From a checkpoint of a small transformer trained on Wikipedia.
Size: 13 layers, 2 heads of 96, MLP 384 SwiGLU, vocabulary 2408, 5.73M parameters.
Architecture: RMSNorm before each block, rotary positions, no biases in attention or MLP, untied embeddings.
Training: a variant of Muon for these matrices, 6666 steps.
MLP neurons of a small language model. Each row is named by its layer, matrix (down: output weights) and neuron, and shows model dimensions 0-191. Each number is 500 + 50 x the weight over its row's rms, rounded and kept within 0 to 999. Numbers have three digits each. A neuron's up and down rows have the sign that makes its largest values positive.
After each neuron's rows, "fires before" lists the tokens most often just after its 100 highest values on Wikipedia text that the model never trained on.

L6.down374:573530487558422493562540462513514508608543595581493487515508446534484568543533496485567516522469494547569535476488444510577630498463487481484483442557490441545352543498537549470540588461546587437557515544545530441492553461531520467437496584437426491475447471455455486529566480397611455507469457472531528411428524481563445504582461504525468550454531506488498452445455425507544525418603565521601513572416432490452473454443455528505509510447505448586538453535552448539513556449620456518525553515455524477493488444517530398450511496440468444517440435446566487517511449495572559450
fires before: "% ", ")", ": ", "\n", ". ", "; "

L2.down104:383584490447440540498539550517491487541477559465498456426449431412479418437411489514463527453448504472430559523480513524483444479506460572534496597496503489477502487475441544415473475475481568528540492439518372494508517503507475438527544455499538572458554475457429519564513430505500506474608483483416509564503563447486514563588506521584483485467602513469465434597523538526479442434472599478548451528473486583561527508429422503572468507476458444475438525428522476412579485506434468499545428548405473470452473605494562559463567508535598549479457456555557518421434450512486439626
fires before: "y ", "y", "ical ", "ic ", "ic"

L6.down284:592473573523459476496544567531490490558483526500456562451538546593511427466548446432453490520458394419500571479458618514507552577492450417482528463478512474485462409486504482546560496563361404485476493590449496509460488570534548461499546560498533565509536516479501459473519520463503492476503523486451557489555460489589485557570591470526528581436520528543465370532570439525508478464435557485451473499564578435636458461441434514528405542457507450511436527526479470515487557542508487493493385527517548462518488442487529459488415525485527515593565517501491485577572329454454509480
fires before: "ant ", "u", "ve ", "enti", "ved ", "ence "

L9.down248:443552516440445401467519492479459424433542508456470581500520495528576290520398499502526489520505453516579502463475438606473498575439532440442452494533529524590552512507512574492617485436477552411452462553573536403492494499460535516581509476580436400500449524420449496457506512473500455568535549496409522532435525511495492394477543430564469485522438431550437499448507524463503460565470489505492423523438527488528490449556527475477457477461515595492520545509518503458511474564517492488501475508560588459439476559472487620442477547473547607458467446418479494453520519465405478437
fires before: "|---|", "| ", "|", "|---|---|", "|---|---|---|---", "^{"

L5.down304:474579500593519524473442614544454556516488561507502589519459514535424536496476556458463453508486552475487509510477532419425448471479523421438572515435594564480547525424500475457575563468506496485519500512618563456505510498432578406416555545524485566453549493476585480582544538488499462458457495508469495456507438553428536513438492548583460541458622571588450482521531483465595507510533533441513499542436594481532487587542511578516501391612589470540475581496502467448534507582496502526479528516482540525479440447554476551489593500532486390496468466401599562488495483532564483434
fires before: "ov", "es ", "es", "y", "'"

L9.down282:425543607499544563470452488531437508441551524521553434472527538470474439514456474574603480450530566417570532512533523465446470501432546601482487484496478544446491573464531515543562475559497463478505522381521418500561454466504454392540404467454430522532466387468467532564508583398487452480526501527484566475457486531478498488482508536438532565451483509520544550539472491468459555529540493487512607494626484546557430442392383503460505428567552471570590474429410586556552552460505487549493512469459396454572435462441513505572502468471499500466418469471500519522520514556472464403
fires before: "that ", "as ", "the ", "in ", "on ", "at"

L2.down19:482472483428462546545379455571506534507449557450483534515465539523518419501447479497546454438487483469432503422497478590463536435501545472524502332488453534494425529388432527442639495541528445504568499519540432421516514586471527511554542465501545504452503481490485529464544600459442609459444411518553535479559514500469533502476490454578485523435548491515565580554600561390501483407477536477407597492433477499568453546491392579490531463432479461461520475449484482427535470519414429568452489486419528527444481453423546463497553529512519499502445482435439467492517519505517488427
fires before: "and", "itte", "un", "and ", "on ", "is"

L10.down351:645539617479449430471537544527479539548424512454541453537453502439519510514470538592530514394592519499449491386465585437522480557518387523524492465522444561484507552421492539471479512523567518445510403553514470614491535480525481476463539430476438515498490535490482530475504444555478506550592451373490510474539551535578464479449499510462520574548467581448515475490514463444613440501468595467429539493485565538449477513492496515437458524515488401422532444575540485448451427516471469537466460518581415501546446541518539552456539574404470465545437488553538495536572412545433494561
fires before: "al ", "ed ", "e ", "es ", "i", "e"

L9.down381:559551462485494509509470541547618480438577526502509519472516546508420476572509436411556533440503517470596465460473463432433556461512570468571507550530418510525531537530513419437526418406546471488470529484568505473488494464574556507458540522415508521521510485581436515468439531482508546510437466535536560537520462452566511498524447496360478523391464576496396455512412500533508528488527633491475409486446533477505435624516468444480530437460488450560504517523542591596484401524486581477456524582510492472408512533561461570506511519510435454477445507505441422620506501488589548434
fires before: ", ", ". ", ".", "″", "\n"

L8.down147:606466572434670500473586506436568513537479557504514460496484617488590451519535461488489516456473483558552433514457473503459447527495435523429548527494508403540410429472409368487595433489481489549450517598553428477492530572538471580473451599453499592562529501453479480486571485494432445490473483458484454431531535485454516531580604522504498500456404469480508560527465545566553459559470500439497476476462552487517449488515445437369527472470505447499558484505472550460520501497484514531575429485536471552561461528482490609549529481517407498461481473494546531562472557597453501443
fires before: "el ", "ter ", "el", "els ", "els", "ern "

L10.down232:551458581534448508423563569505559427635441568532462502413453568495423525487451544476461501451507406513469531484599499530412505515476571440470485543546538508506502484473534440485505515431455531538331586463541491521463386494436566442615556508566481444469500503488475481500463449474522493504539424517489571488554450487400486544472450514503518479515599480501517545522458522518459598503526501529558509476558520568560500370509450512486481449493407538607447505452437511383494486486536510545487448572467498475409492522521577472441577509577412542566424569507494521535541551499539474505
fires before: "y ", "y", "ent ", "ents", "ch ", "at "

L9.down97:595518471448439489445521488540499521447474430533594433562484482522449516520459474487525592452503490494411527393500501543536465509495534487539475522519399445584557348498545490495422473459484521468442526412567446486473588496459461409507496382519495448496481453515478542498494538461529498490490418461479465459532408515429567512548425436522593546514451547493526521509489527541501439576442608496499543438497475513440603417602441483437558511488496418418575544418463562488561504487544496580529537488449568465534466484435504397430512572454499568449484454500502436544437511533416569563
fires before: "er", "er ", "ers ", "ered ", "ing "

L9.down288:622514483546504506602499453493471498547507462547588538471546506473515548476480430483538573509501515410490544504440469567577472529549460474543479514642510526534396594597475450585485487587563535515441435587530597452580532592487568402613595466495560539532509494450480478463489497542473522546489505558548432566485471472472532495554459504621568490475478450418513506512497478534505524595467525595472499568488501556545500366506445583494518444476540539599425480431480498448509492514548445523496547472458571533460484502523584506475499488564539470506565479513454385432455501510483551499
fires before: "tion ", "ted ", "tion", "t ", "t", "ed "

L8.down319:585386541491420493527430518489547525539526476472516565516455555529552369492478476519518502504536593479495492482417523611555514459542481391526578414578530499521452512468529578428485480477525477525542451482574528556592519524501538492424449462500363626450501582535534577575488469519520573589509569472511549515519505467507597475585442473527496476471516561465542427555528368457522484603515529545517414493407449460563526541446479487507445543527426453541455459465546438416480451530513484521583516456462465513442480467456519516472466471536424459434454458472535444478519520470526412437
fires before: "\n\n", "\n", "000 "

L9.down325:504516505503462496467507455455514492446524408475653429538507473430539540608557501478449490508488561495533521531478532486430480524516433490514527551516401425541557613584461428506486562464509536456512476530458455497546505531416554413593559553444473548545535578513511462502556490477567388555560470455509478494575483584509490560583523509509474596481580539464523488570483523498527453410498508565481381486474569555477563540459547514482511487529621551435383461523419473600523432441497477493465482579504513428432425474479507537433446509550536478566521537440498577421466562497440532444
fires before: "ed ", "es ", "ing ", "em", "y", "ec"

L9.down151:569584470558449565473465584496443486477416549407528549426585560476541673532531472482464566528583501507498519450448512437507464500532455538462561550517576533454481537503508481543419439438503543502442511557540410453535540477472503497532536616605482504533543498511519548452441552468490466472561544428551549427482501575462496471474447522557449496549557529466489501564449445470535450457489482527520481471478509516530442461496434599609505479456548512425431493475514611439513444520377497502417448495489519445449550476491569546455604458452458397449458592446412505452478438505474546480
fires before: "y ", "y", "ying ", "ies"

L10.down96:636541550555496560472563512512567450351474479484565564505468459441563352509478507486431550500422492579493614509528551479533379557490475485563565502553546406530404560497501494560469529505502488497384534513511569636506492588479459444495535477450461492519506572439523425417562564439509571476459535474474618528511521482495544468478501493513490490474447406501583462528473494424580459472507529490445527464532533505536464501474538576485542418448534449503609557502472527544473563520513458387469445448448493568591545480534502480448473480540493518497445517556521522483487515510531551551
fires before: "it", "ited ", "ition ", "itary "

L10.down364:646474539473396473427473444497433502432491594518541486551500585638425288556476533566522516521507543515508466476491552523579521507543440474495566506540445528512476487436580457483481544511478443459507479483468519489449504479518451494505541394494494465486567513507490489439522596471485402477582418551589491415432502442379407517504429451490473505435509481446559519493506518538532451453525507450479418576527480508490519404492495513437479475463514450487544499522508514538513606467515432407546477436480449581421462479466469473546465499469448571497370515520553496524521456535511518477
fires before: ",", "0 ", "00 ", ".", "0", "5 "

L2.down230:544568462484534607450591498473439481496403467567530545463459559557424491467487443480436526488497522494516486503444523458463405505499531538533513545504604578560477484519517394447640587466448513533423601480509501582399587478557525480437466573531462535566638515538513431542554443472489475603517579421531528530410595527472479506552556489467529444542474487520501507544489506373494490580465486476504514483471521521464469547473447501513493425515487555475532459433442463523542383446499425443504536405558501435487534419563561483504516433539555573443511508505499546465441479540485501448
fires before: "essional ", "ess", "fac", "el ", "own", "ight "

L10.down174:558522453449583579542541476464581453474469471451518479470466498404475592564459475477549492543546457476495525483605532472499580466537455433515486496528387492498535543519486477505639505551475394436521571616486593433465493495424465493510503440577576582504487543467488452481498429529491391519489610495533480528492466520474527499460545439401457496464510440369549569498529379461576493505467543486476525475453439551563489484473569576469521454462509477469420493608533492488525569501510422474486519553530502518464464476476404506530508465461554596606363472525459553532531509513452511485
fires before: "es ", "u", "ure ", "es", "ual ", "ed "

L10.down276:516458520527499586510476515498336557481511481421522500476530467538544609494449550531522528425482486476537469522596600539455492513440444441507515408477507489411528543472467437423548503560529490445573466558550500488480458481469476497394473495483443449513386535505562495598497608571553559386553432448580565572559520459442542521599479494457537542476483610554503516565428492521507416507499525512521514554489462451475516509499613547591547507562471501548506494485483473482513459537463487529443561482547393507549485648575616477483509481553440520491525520469516517437551443507478493555
fires before: "es", "v", "al ", "ves ", "es "

L10.down220:561569428520516432545523473440570465421551584570466530533522519493564521393489520491582540413460506478409471494561417613500557488468479589508589451438495462500429474476493457607458485523497581504474497585510508582538550549522493616492516556545617512483515497455576487460482557538460411510440520476546568551559542436413434503549575457441582467571376474497533511516581452514544480515539597521547477500508525523448500523475509528511510560478532537473438492547509496444445435537509490498504548557427440540429488551426513466555466450558585487568475570524445502509402487466569450444
fires before: "t ", "t", "Go", "ted ", "en "

L5.down266:441571371444520430544520392476455509541579511418483512558451447617505505457458445567465520460521584567538489588568540547500522470517466579496490521574478555508519414503534519516416541473484512450447552480413450487454490521415425442499615449496521591532434514510497561462549462555585506461438604507526560512455531559449556557506535593519523460495585458500561519518527574528508422508543484520495618537549448552517400541423492571542522531483460522501427521408517534485572521540530520447512504405539502543472509567483363444476555539551519508502493465558497464504428562509510450523
fires before: ")", ", ", "\n", "| ", ". ", "."

L9.down222:605427553500521522574476558452424528569546527566517554559528455476540404547451465377502482527481544550456461600523522486483549517470540495435460467593460471562584558454532487485472598481545500502531450527470464477525562482523505524514522488482523526567486529461466550470430380409517435482480495405494479380522466554466490469538598497521501491414536569576422504507484525442503535577410517498447513524588557472515514429513391517585491509506526442601496434514516445518574514590522488433513464541435478518502472438491467466440556621589584450483481543435494469518383444426525502510
fires before: ", ", ". ", "sel", "I", ".", "II"

L10.down381:453431465520572505424470459499429532494436465499564497598545571435501486592498498560379427530531525503501480440567492582493445468370441536554463586535513482591487389547412409565513499461487528506590581566439449474459465615520516532474506533426552508548599627512513400434488535539503566503463484490557477465577535539498523456521476441559508575530527462544419552517466491467503571428517527550510488437580507440543428506431493507491481538485528490447487467579427568468487535515578468518407391523464524536445516489505488554529548559493499508534478468532444549528551556486532535429
fires before: "- ", ". ", ".", "opul", "ym", "|---|"

L8.down259:592516473428451443486478474451485471641615516465504589491543526453519555425546558423407470461494442564448539496540467530546484544441536542496403564555495558478508488469540443520497528437523530560571554447489457479467542527506577401532486541524467497508457449462497477523550521460509496475516554362487490418533511586478501513506484517436516467565534538475516495652449511444592576403517537480400508412482549541417541485427530499505504456456536575418484507490439567478582469491609555494504475459505505518435556512453532438493485490456485474501406450571592418480467597430534531527
fires before: "y ", "y", "a ", "le "

L8.down373:468501456482561395511503520513485472535487561482437536511480456498403361552489409520477532564556541488457471519504635512539505449542484469504464499570454525538478456510471553511477416507549515514448466610456440417566395466488539503472572527528501445511528507422526453471411449465563501512452436513547556502427558466552450538471600459453477388505533561501491593402510575378435468517566517472482436442522581520405509442520578454483551417537580508486507524539456537488513522418593505520482458494527528531460467487448462469589495506452486527506486501427477464332516523484546496415
fires before: "| ", "(", "- ", "|"

L5.down185:380410479465527455476587481527551509468510518415491548527525492527433426436424495450514466485463504552560514472517538435536552485575446564469477443558538517506561496479573557504485504514431494511405528447530536408551534501503541556456532463482440489499497582604465621481560465449453539501429462483497489497548470465581511443466453528554419526516509493556483529470635521383533475513524461579416573601539476468472470613470505500559478504642471520468534392451500468472550495525514448488539420506569594422506426430478506526402448546548403458491470499501501469576463564536496541454
fires before: "% ", ": "

L5.down91:580484593485486477546525523440480478512486420497436496474459545489531479544573488494593419453463598468489568541515553616540481511524440488532480414478474466538509518493493576554464511562497475524498564505509429508455537482472540349596474585497420426507468458535526412466452518537473604501544578545471478467505470508496489615513476482533609532521504440486628471478544470484546445474461577479524478634565533527574564454514534424522501460506583515490424461580404551549488456518419504493479470586508565553555526494530560487485417515437521587435393567519534458455520572528501541474
fires before: "or ", "ed ", "or", "ing ", "ant ", "ence "

L9.down200:473499552462513460397492522463463520580479451492431416519504490529521510421462482525461526418504478536605561430524483448459454498593445492535512477529475483486469496451542499596540463471528436456521562496501608498485369411551497598451524426592478589528460500590507513576506435549465453432532502450578519510491569551565514580489560449495541373517526573525473533494508446544540488504486473542460547470529422386585481483419496512515438478536419529567525558575579529512514476509546580556517543520487503508536536422497513451477468503493535385586432476563613616443458509514550496463
fires before: "| ", "ti", "es ", "ed ", "tic"

L8.down208:478419425472478497490431497554574483476480497516491505497509482531466682584542480505510514529576555467513447444519397542509354530493546495485433529474520484496437468549438475491504502457509529582496479436480494524611505527476430548433497515548580622513449503367493577454466479510503545523383468553476509528484562499539548484602473499529526456438575455456534423494502430589492551464522500526622500489518531415513491529518512467510508544545457552477550544490455565441562578425581506525519457440428618468452443498427494518432547477532490521560512518574589548417516537567511510560
fires before: "ered ", "er", "ers ", "o", "or", "er "

L9.down42:489526584500448493444545574486450524469573583463466539493531446530491526563539496473480437441556433539522484492459494558438441510532502487569500509552460567588513435373414493488527509495419474507484469556548368509534448508447507442595515589524419462522468454474573514549570528463491479547674450482538496506542536534509420525515441550411504513486512483484430440498443456493390475471573464499509485656535568567500489472490533509649528491492545505463478548473492437404491462588505474536491468477442547420522427523495530432491520421423471439515420482517421506509580496436509497536
fires before: "y", "y ", "ies", "ies ", "ical ", "ily "

L10.down94:561512539540477397556414481502491563604509442465573505576447541500492573482518449591600563531525492546498519516607420482404545485508505407516604515477551553558504544512440537459569510495518498507422539491516431472468502537433503419582432523446499535504481542546509534466534354458426546439499537526487492509467566515479505505380487474556498403497493477545562471416578467560513445493434466533439465551500487433545468456474418455439611537541493512540443512544503411448412440533510437538515594420502433473483408472458561453571456457568532499455522437496541514557518456494484526555
fires before: "ed ", "ce ", "ab", "ing ", "ed", "es "

L9.down117:527615461537482515517519513495506479473582511483446617541599447492478349483433478557519479461449529434467536491494500468452499450479497604442553539544568536594599609489554490550403470503513534430547455488530542384503519508429505517494560493440514494549469504514427453560522432467509620485482539520421495549548487535550457492567481477561584477544506451489454495488505492445555521506551610537469533490440517494473542561559442492566497522564489538445507526347526505511608504472491511469520450501484537482573481406494523547483457387510502424468512469563519413462601578488575446441
fires before: ": ", "–", ")"

L9.down101:589355541469534417484434443543457462447462533516546492489482533481447445430506395497439465455474482467548451439510487551484530513467581416421471514466555605507587522468470489508480493481504407519496563529558523441582550429601534464462556468470556427450502440425499479451477559489518594512477570454468453481441519517515560508548505554551521468501503503541508523553504521425488522523574451480570550487539529521427541596446501546478522490450478430480562453532519495499627552466506568438473468551385445383454514466608435404446550455545499591508508541512438561447569546554577526501
fires before: "and", "and ", "itte", "on ", "ents "

L8.down60:743452540460515534434543468429543597481416570553455439463519477511432454452522472387468425528506529451521499403482520478505582459534560458384455548505412472567504482528528463498496549490561485552517481625523467531512579458495515449466475470426554509500498604503496546572578460460528543525499526446541515426491501533551587494548491490495503453540557578570438569456542572493497501542446573501468444542504503456538435510486452526486467439542535400572492472499448492516530509605521546536537460565429470463506563505495457514474460472486456530457530504434428394482470448492523440441
fires before: ". ", ", ", ".", ": "

L9.down4:487451464495449538506505533445437603466443539381478509463417512508384673555504511497436440437457508430493544476489441497432467485512529437496532521443515516443524483513502461548497623447518540494598515502517512455445492518474556448561577494482509482495564531520535461489478567546543414409518417483465474472554508515495433479510416580518493504494602513415544479525495539551532540412508600552489541528430473472509623522600510484438514587477508620399432589500557455514424511531477475446583562540472496465552532546487444542504569511465487465537537459434463548528416501487564520566
fires before: "as ", "al", "a ", "ther ", "y"

L8.down139:517391558435529518574413391444500473572500514495468499600573502492584500519491486490545501489479560554464592444532461565569464558489440530519482594483571419471473483494487525561539557484605462506472564601427629543583530495447463489564458557432493519470508539517498482551574502416402466499543536416482431452505490519516444549494417430618546440550418552498548548488538506483486373552503523529461494527535491488532512499460496514495407517562475513458467531604475520578525467456495509440534430458597466496480578557603521523508474468558530472473435524478477466604488450514578527515
fires before: "ed ", "tion ", "ing ", "tig", "e ", "er "

L6.down105:670496517489456479537555486578482481475497467493474489495506546573463047494478522495524565437524574467513564458470457508477498487468546522485508510554449481503509461504455512482534531507507516538490508489475520532561501488523505524453509541517538540483437555484550484474532597539524536449481472476480528458444500562545488417513522537500542508456482428459516427490462398474484518450558550464513485514512493538497522506474499511460428510559538508501495478487445480562465572486485435514490475488463487441468491498482497535536439507500538486553507473529494491526510476562602518467
fires before: "- ", "| ", "===", "==", "=== ", "== "

L9.down173:458494543483495473530563560494523550542455546458542410517432511505435514505503571448589460417512539515460372523458358555481496488524513544575493572505558444537515492518460548531544536444355422593489558586558531489538553540471561470479541584532504524523414442496557586527498493535548451459438477544549541538497518504535444456562593548427475414509493557601480546454448410484561561399497521498469626442451525529477534522540481509448568440484550488498447505572506453487530548484560496570532523453535516487430527509567511478545577537598623534480488459504593546506497424482499493523
fires before: ": ", "==", "\n", "| ", "e"

L8.down312:544545504411376461474459548583468421593552550496478483501523484476504455513359531458526545524559559444503490466487512381446527432601494450536571477493347516539515517437429483518504561556494501516492498450603557512464613430536488522606427459556541495543535550444542565507496412489496569533488553516583496518505495541480479502585463420543524440486508579579604510439548437541555516528472479505435566582540388515478576535479498464554531545493491510558430587513470496496434492466544415407556513548470535505432459496467451503565505452469508480463428487436484555493493504502505441486
fires before: "es ", "ed ", "ement ", "e ", "es"

L10.down2:398538576526467502564487422486431576504493511510485555516540473490483484477458542565523495453497495511435472545553507580552567489489474563500543540498525496539592488522477513605449386400405443443490498464524508468500492391548539524462504400479462470436502591527556592520425428509418554454492529566440502520459547481544426481575570608440464541512581526567456436469527547495541596553607498503395584520533468491521590508397491533414534458494477528463464487558417523546528521566506430522496539482494433439505509570580542550490436504529425552455397434449485491491536483515449436510
fires before: "in ", "by ", "on ", "from ", "to ", "and "

L5.down148:564509516457522530522512469580525444442513482439512544540492553598387371456413556578458458529510474508531551550526522468590524522631542474543505482428496499495545562524576442529510593441486482598544531538518504537476463505497539487556490431544513594544562521485530471464520513491515590473531546475546507513511445619474419488434468547489536467523493588449559596518485476349493542449494546482469481471513500613562540439468533558414519414459490533569526491466485507455436468468421564526431431538426555530428604499466478544550501438493551482480510548487479396526434438430482441543
fires before: ", ", "\n", ". ", "==", ".", ") "

L6.down371:522525522554476440545533571510517575537519493423506469526469511546531566519529477616500497468517582438514514455470438497503466424406477546445487535513502413529467491591589556581516529430509456572397516530526480579573579540514533467549540574553467498440522483523510464481527549466474458485512520486539374423458467428443491533449562506606497477534473563536404496535551501449490477498543428530588471536464502498516488433430551453475534480388448501581504418482514501508552550551584477499531567518605462554467465539443634585479548483510503440491343539544511472536383538507456426480
fires before: "ted ", "t", "tion ", "d", "ated ", "ard "

L5.down199:520572468502447507494571516434487460439447442520521515490595566536481431542442500499492481536517438495439456451466462421480488477491422437415455494517519526464528522523518500537529423464489484524516444503496485542490547465413478549496504466393490565436435436479526482501457439345521453521478573506571543460533476604495455616464497479503512475543497576602469478482521509442427545485527505538384504484531353521553509564542539406500511554465532485452424441423492557586613450578596497530498508433407460566424536485486537468487478562515449498508500455514458367471468562476490370527
fires before: "–", ", ", ". ", ".", "\n", "-"

L10.down124:827477487457467530458510578516439424409535544463590472527595559516468510418495581512440585471475494580479508532424503537496490495478507455535431551454459492461491451592465526468501594532521423486476529576507535479547588465529457493501477566483568501488530458502502523428531477518475489521546501486512530499440513533449586491484492483364489479533463521500523458531567536467449477540502492514474493484536436529522585428456490532447558544441487484433493515423492512508501561592472561480469537538499439507530470444572544429503570484492520459411519530539517495527466409490602499517
fires before: "s ", ", ", ". ", "o "

L6.down354:504507478460424401484457532512537489494524517532458534454516517473523397561506476427479522596459490527486503532575474510419502461489477486464530469501528513428493511505535483539443478497538456490461522584465467477530516512587530466544521444403531546569434397515452583572518507523531544432490511600512559515573531474533583337523544572420484460415453563476539412473390580441522579483568460389551508516462569498456539537529442559483540473453510486520558573563486516470499451514607396472499500490480427547426474442557552593518451523499478534454571475558582550581585463426530426460
fires before: "| ", "of ", "|", "==", "and "

L8.down241:555494554462599508460505554447543532583491463485521404483427415408530534531501414502496446457557418545466461462506460522408431482459539485511480461495555453452469409556531457516451539483525448517484442484560457526551515495483403465511558449506465397492483485524464527561542524563542494634460467476466564502533421465455542580492525486544503487427518531530566451589523533657445599596507465526502504500437576587572513521524470455525434541499415458401508526500443574510424538474495399496568467421500469473477605462492486530473458525469473519517463565441463472423541478586600532504
fires before: "| ", "ot", "er ", "s", "er", ": "

L9.down103:769494486455523562558509486413495440409507507503496494439477480579493577457607466515504461550546535531555482455548583541534463571512455506590461467428486517487521525404518416575520544559527522607476558568527580485463518554488555480541517575525594565604533532517590483514556503462541436491552569409447479495500522572447529465532512428432498541494463434458497488505523497523491586466523479415477558463507389464506536573479533520472490460478486452462513550446457461472520562525463496500468415489535488494482472496494445447461460411439543552483474450513431491553546553495519439521
fires before: ", ", "'", ".", ". ", "ian "

L8.down120:396570471488478553516455569471367535514555493497478419445480592460445433489526491471414593485444449433550546466510577508582483453479541532476494539549556533544528466537452417630557513496490506333509478502510508514533553502546440531575499551544554560531518483489491493552499445463523480498423532455529443501516514474507485606512495401360538473419510555473506510441643488503454503585443468459498494497453520546534523614522551588478522417485439508515403461487483586434542414508489450496418593585488566488528499496556489542495524533479467513459565463482523444498473456507526437511
fires before: "by ", "the ", "to ", "for ", "a ", "in "

L10.down304:511440477570505510502492539423552550481503552600491487613524426456541330453560464509566600524558495529503557447475412487502426489553487556470477504449344453582457445480491538529619534436550465402440498424448452519519533464538527446591522534497579489470469512514505522509513522602528468508434568486579464466387495466461518510487574476492426434519541541466433542538515546495577490541518477535475524517452458479418396476462520453512482488432516480492478473501443441520528560451445580529503400466484471511524378494500526569511436471465470428623486568517468559466511507536477489484
fires before: "| ", "- ", "^{", "th"

L9.down181:497499473478610414531548609606413452490568579534489495552509442555500506510531530533516482533489621436522472564601493509548432465543387564523581492590413541557554468455531531606452503472518409434435371443506458488554439502550580453558461534519447511503470515447442461578464436461493520443500505534587554472480481544508529507483555545614472549546500596491433484486464532594462563416537506453560492512475404598449549555522465453590532428547493565522484456461502455560552522476471500497471488467452547449510441472569562492465508506472539528545487501497455434489453542480514514454
fires before: "a ", "a", "an ", "T", "et"

L10.down362:685483523455438543479615559514525447542526443506504466470477488517449451522470457561449559596472451545529573430554459484450447477621371554512501481468493575578464494464506507470656461544589539545437488519517483535472561517505534473504608437489416491534527509416541541544543529405493510453496513462568469480430466614500509473533427492519586503583490517519535511511489556402533499532471506494420441487439508514493478478553569523495538513432484530491480482585543426484544460447466511563517483420480452486514521490533538501502422532502505361435519458419603543539440513483527457462
fires before: ": ", "s ", ", ", "s", ". "

L8.down354:489498522486536438536568511439466509550590551446467518607606477500522521445464572560536469508500433568456392529591452498541481545459539520349550505521539443530507406555508529583489515422446446489493445511455481514553543443637442521503434561544459484495456544548369531493466428506529493419532546520518520492443512439512497504582587609477528538523544528438525506437543482447463512481533450510427583521457453556424550543487499533477555415473458457543522496543411559445514487519492445484478563488403518460429524474535443519383469523549480488458466504502548543542541412555485378466
fires before: "\n", "as ", "and ", "==", "in ", "to "

L10.down217:527385469411539488599451574490542493590500485557469462523439446586495238551527515542446527511453496448451466438547552533505520415517488463407487483601485492530497537493477459513531481482555414574486503581566482539476545523490533449576516569513536629488476595482433475501549527477459504500482483580487479528529463494398558559507511500506548474563489494467372487457469539466501498480444498520496614536493434523520498482525433546501474522479502561443402486488476462524483488523525438451348576494491538516515546494547521502491511556542444513507577568500511495525425546466439444532
fires before: "been ", "a ", "two ", "one ", "an "

L9.down352:547440386464494493519430551551457529553456510468536451582500607512439536458440370568482473510562546531398566539415493597542420451522545415439537469430513511451470518459466653460516474530464533501593500544495455499515503527497498558417407453573433537446539479564507456578445503502455535504562563505441406547446565513505552559412438531536554475559408522600532499495490513425513474523622506465517512503564538544534483547464469596538482479459582508507497484465466560463580415499543470546534427506550506526463507473495488512421542428564528493485422484542572471492555486478491521524
fires before: "\n\n"

L9.down324:569510556443486485411402506455499506444461485580499521434547553582512556535481552460593580498529418491499543499500516417307433517460490515527500549565495526498489508377475482476444502489536436444513606552495566504442515531497548499514514564549466493394534489466545457474427510521571481496509487495445489466539588587549420490447489479557489602540529551499498471513488511520540470525513413524508517433350460474548526508530520453604555472451465532559426507600369462523491505544582445527453599514530503499405566550479544452484494509494500513487511578540547537487498515475388568527
fires before: "ing ", "es ", "en ", "s ", "ing"

L8.down119:472457410486569529443541416528535523559394530484558507530562549548487464499396460540475493470569423418558490497554560544430514460441433498437579533598511546386502577529480405543467498495447572473543475501467525459509457485479502459497462517482571500466468545515461515440566527484566541501528521505543488511414506494481543442579405478503518547518555492534493420478515563454573523647498482506497399554516443501500463542544523433477503585548603505538545442573448510590573567513395523577520428508522484494479559460541423362461474571516481456484434526433555494484469473426516425438
fires before: ", ", ". ", "\n", ".", "\n\n"

L10.down263:498560559460544458497470484532511486434495571495455472519457488483467522490471471543520552564572495533491476555534434527355524547455580514543515444424409468457535591461533519529482501601507548503571443613567510516534473533542451421536482505453490648503487452502499508436427495567539513519486412521461498614555469561510446490434456490476483570468463512530464459361399523489465459549494588630503529609495488503552471466477408485505436503520554395396510471470477444452550536488462413498403510535494467543534543538499565509579450487505495373548489485446507495596466488516547516537
fires before: "ated ", "ate ", "ation ", "ed "